{"num_hidden_layers": 12, "hidden_size": 192, "num_attention_heads": 3, "num_key_value_heads": 3, "head_dim": 64, "intermediate_size": 768, "vocab_size": 2886, "hidden_act": "tanh_gelu", "norm": "layernorm", "norm_place": "pre", "norm_eps": 1e-05, "positions": "rope", "rope_theta": 1190.0, "rope_fraction": 1.0, "qk_norm": false, "attn_scale": 0.125, "bias": "all", "tie_word_embeddings": true, "parallel_block": false, "init": "normal", "init_std_qkv": 0.0361, "init_std_o": 0.00737, "init_std_up": 0.0361, "init_std_down": 0.00737, "optimizer": "muon", "learning_rate": 0.00139, "lr_mult_o": 3.0, "beta1": 0.95, "lr_head": 0.00634, "max_grad_norm": 0.5, "warmup_steps": 200, "schedule": "wsd", "decay_fraction": 0.69, "decay_shape": "linear", "final_lr_fraction": 0.0, "batch_tokens": [16384, 32768, 49152], "max_seq_len": 256, "doc_mask": true, "train_tokens": 234900000, "max_steps": 7774, "dataset": "wikipedia_en"}
MLP neurons of a small language model. Each row is named by its layer, matrix (up: input weights) and neuron, and shows model dimensions 0-127. Each number is 128 + 24 x the weight over its row's rms, rounded and kept within 0 to 255.
Before each neuron's rows, "fires after" lists the tokens most often just before its 100 highest values on Wikipedia text that the model never trained on.

fires after: "\n", "N", " in", " U", " km", " per"
L4.up581 [ 77 197 120 123 105 148  98 122 176 132 197 133 151 166 114 119  91 106 137 106 133 146 148 148 112  88 156 102 186 123 144 116 145 117 126 125 109 129 120 114 141  86 126 137 102 149 151 137 112  90 140 109 113 152 128 111 130 118  94 128 137 110 167 109 155 165 156 139 118 153 115 137 152 147 115 137 109 101 160 129 124 173 121 102 110 144 123 180 127 126 126 159 143  97 100 121 141 146 139  84 147 128 137 112 150 112 122 134 162 146  65 148 112 153 134 112 127 108 122 135 131 145  94 150 105 150 118 117]

fires after: " s", " S", " G", "S", "w", " c"
L2.up449 [136 153 141 175  83 138 104 160 110 132 134 107 130 186 123 130 140 133 135 146 143 159 127 141 105 133 135 129 151 111 153 103 131 116 133 155 125 130 115 131 135  89  89 152 145 108 132 122 129 107 168 121 112 142  95 121 121 102 138 128  93 137 120 129 146 107 129  90 128  97 123  90 161 110 152 108 133 133 115 133  89 123 131 123 111 130 146 180 137 126 123  94 110 126 145  64 120 119  88 174 145 135  81 127 138 153 148 128 141 131 162 128 141 100 140 130 105 150 120 129 169  86 148 126 195 129 175  96]

fires after: " b", " c", "c", "b", "ub", "ro"
L6.up658 [164 105 119 148 176 163 157 107 126 130 145 184 118 113  95 103  95 130 121 136 155 146  99  98 151 185 134 106 145 154 163 168 143 131  86 101  99 118 126 121 150  87 122 143 120 110 159 105 124 102 127 129 125 153 123 128 116 149 138 146  82 133 122 123 136 153 145 173 127 101 108  93 117 130 135  96 176 138 156 148  60 130 113 134 101 124 102 103 127 140 146 120 127  87 127 156 120 182  81 155 140 129 128 165 196 162 161 105 141 118 157 113 117 116 104 149 118 156 160 132 141 147 149 136 126 138 109  86]

fires after: " G", " d", " D", " n", " W", "W"
L3.up593 [119 121 135 120  89 129  98 133 130 134 132 113  88 135  71 134  99 134 115 170 134 138 122 138 141 135 108 140 103 144 146  86 139  81 127 120  93 154 119 123 135 158 101 148 115 161 187  97 138 100 148 145 121 142 127 126 113 156 130 139 124 143 134 113 109 157 146 125 164  72  98 135 137 152 140 101 107 133 135  92  79 146 150 121 118 109 149 109 134 134 101 125  98 105 175 116 122  86 120 110 140 129 162 133 150 121 158 143 124 113  96 169 140 130 183 132 135 154 131 118 124 143 131 148 177 133  53 179]

fires after: " f", " b", " in", " con", " F", " m"
L3.up127 [139 127 135 127 110 122 124 148 122 116 121 156 150 116  85 124 123 120 108 119 104 141 139 176 121 157 146  82 121 165 130 119 128 136 137 148 145 128 124 159 135 139  70 123 167 140  86 134 133 141 108 145 118 134 100 113 134 150 104 134 106 104 118 154 143 179 138 116 133  93  62 128 186 137  94 113 133 150 156 143 142 187  92 101 103 117 117 111  79  87  91 106 103 143 100  91 115  92 128 108 142 150 107 165 123 123 148 158 169 131 111 134 184 115 113 157  79 162 111 105 118 113 119 121 114 139 114 126]

fires after: " S", " g", " P", "ust", " s", " so"
L4.up278 [ 98 113 133 163 197 115 122 131  83 165 130 152  99 140  91 142 133 125 176 129 106 101 151 131 153 144 158 141 130 108 138 132 197 133 131 137 126  85 169 149 153 113 152  97 113 136 110 145  98 119 167 108 116 122  75 150  89 157 191 145 104 117 141 115 122 175 132 110 119 134 118  79 123 141 117 138 107 137 114  94 149  91 121 119  92  92 100 126 131 125 161  97 154  96 151 102 162 119 146 112 131 114 114 120 138 150 115 122 138 123 157 126 140 113 140 111 113 178 122 142 138 124 114 126 117 126 128 133]

fires after: " B", " H", " C", " G", " W", " Z"
L3.up333 [115 141 128 137 131 135 152 135 115  94 164 122 139 107 172 155 165 113 123 143 149 133 130 115 124 189  94  73 131 137  89 146 117 123  98 142 138 160  78  97 130 124 153  80 125 116 119  80 143 176  98 130 149 158 146 146 135 140 134 131 102  81 127 106 102 142 147 125 137  96 128  71 164 134 114 142 117 165 148 120 138 128 146 100  83  83 131 100  96 119 142 149 158 125  99 108 150 124 155 155 182 109 135 113 161 145 132 131 100 100 168 148 154 135 143 128 125  95 121 127 162 137 112 128 125  88 100 124]

fires after: " B", "b", " b", "B", "ap", "r"
L3.up43 [112 118 104 110 140  98 110 141 154 112 153 120 145 122 105  94 119 114 162 144 136 135  95 104 103 166  89 118 158 134 167 116 132 143  87 102 148 129 146  58 121 125  99 178 138  98 130 123 133  81 124 110 128 101 118 126 131 154 148 123 145 151 178 138 167 140 122 144 134 132 104 107 180 111 167  82 143 103 142 132 106 111 128 125  96 139 152 113 114  97 108 121 111 118 125 148 118  83 127  94 150 113 189 148 169 103 128 115  90 135 164 132  85  98 146 113 133 134 146 139 110 110 113 129 111 145 132 130]

fires after: " s", " w", " S", " st", " d"
L2.up755 [136 153 157 143 161  97 123 151  90 130 147 113 158 155 127 153 143 116 147 155 150 143 140 138 135 126 117 169 143  94 111 159 123 116 126 133 107 123 119 141 146 129 115 115 117 130 121 127 146 119 136 122  71 115 107 142  70 128 157 107 152 141 153 132 156 125 146 157  86  93 122 136 154 134  91 123  91  91 169  86 115 127  80 129 150  96 134 171 160 150 116 124 181  86 154 143 146 109  74 136 117 126 115 103 157 136 110 117 134 135 132 102 129 153 123 127 114 132 161 127 168 140 126 101 138 115 121 110]

fires after: " J", " G", " D", " T", " B", " Ch"
L2.up633 [120 112 117 161 107 121 129 139 137 154 163 133 136 124 105 131 152  99 165 148 113 189  97 137 141 116  92  88  89 136 125 133 155 113 119 139 128 131 125 153 136 178  90  84 139 151 108 106 110 139 133 108 106 178 120  94 124 121  95 159 122 102 157 156 104 105 164  80 147 102 123 102 133 119 134 148 112 129  80  94 103 124 110 152 123 112 138 147 134  57 136 170 137 123 150 102 142 115 113  85 127 115 101 136 104 118 134 136 133 145 138 120 145  93 146 127 201  93 114 146 145 189 173 152 161  73 124 143]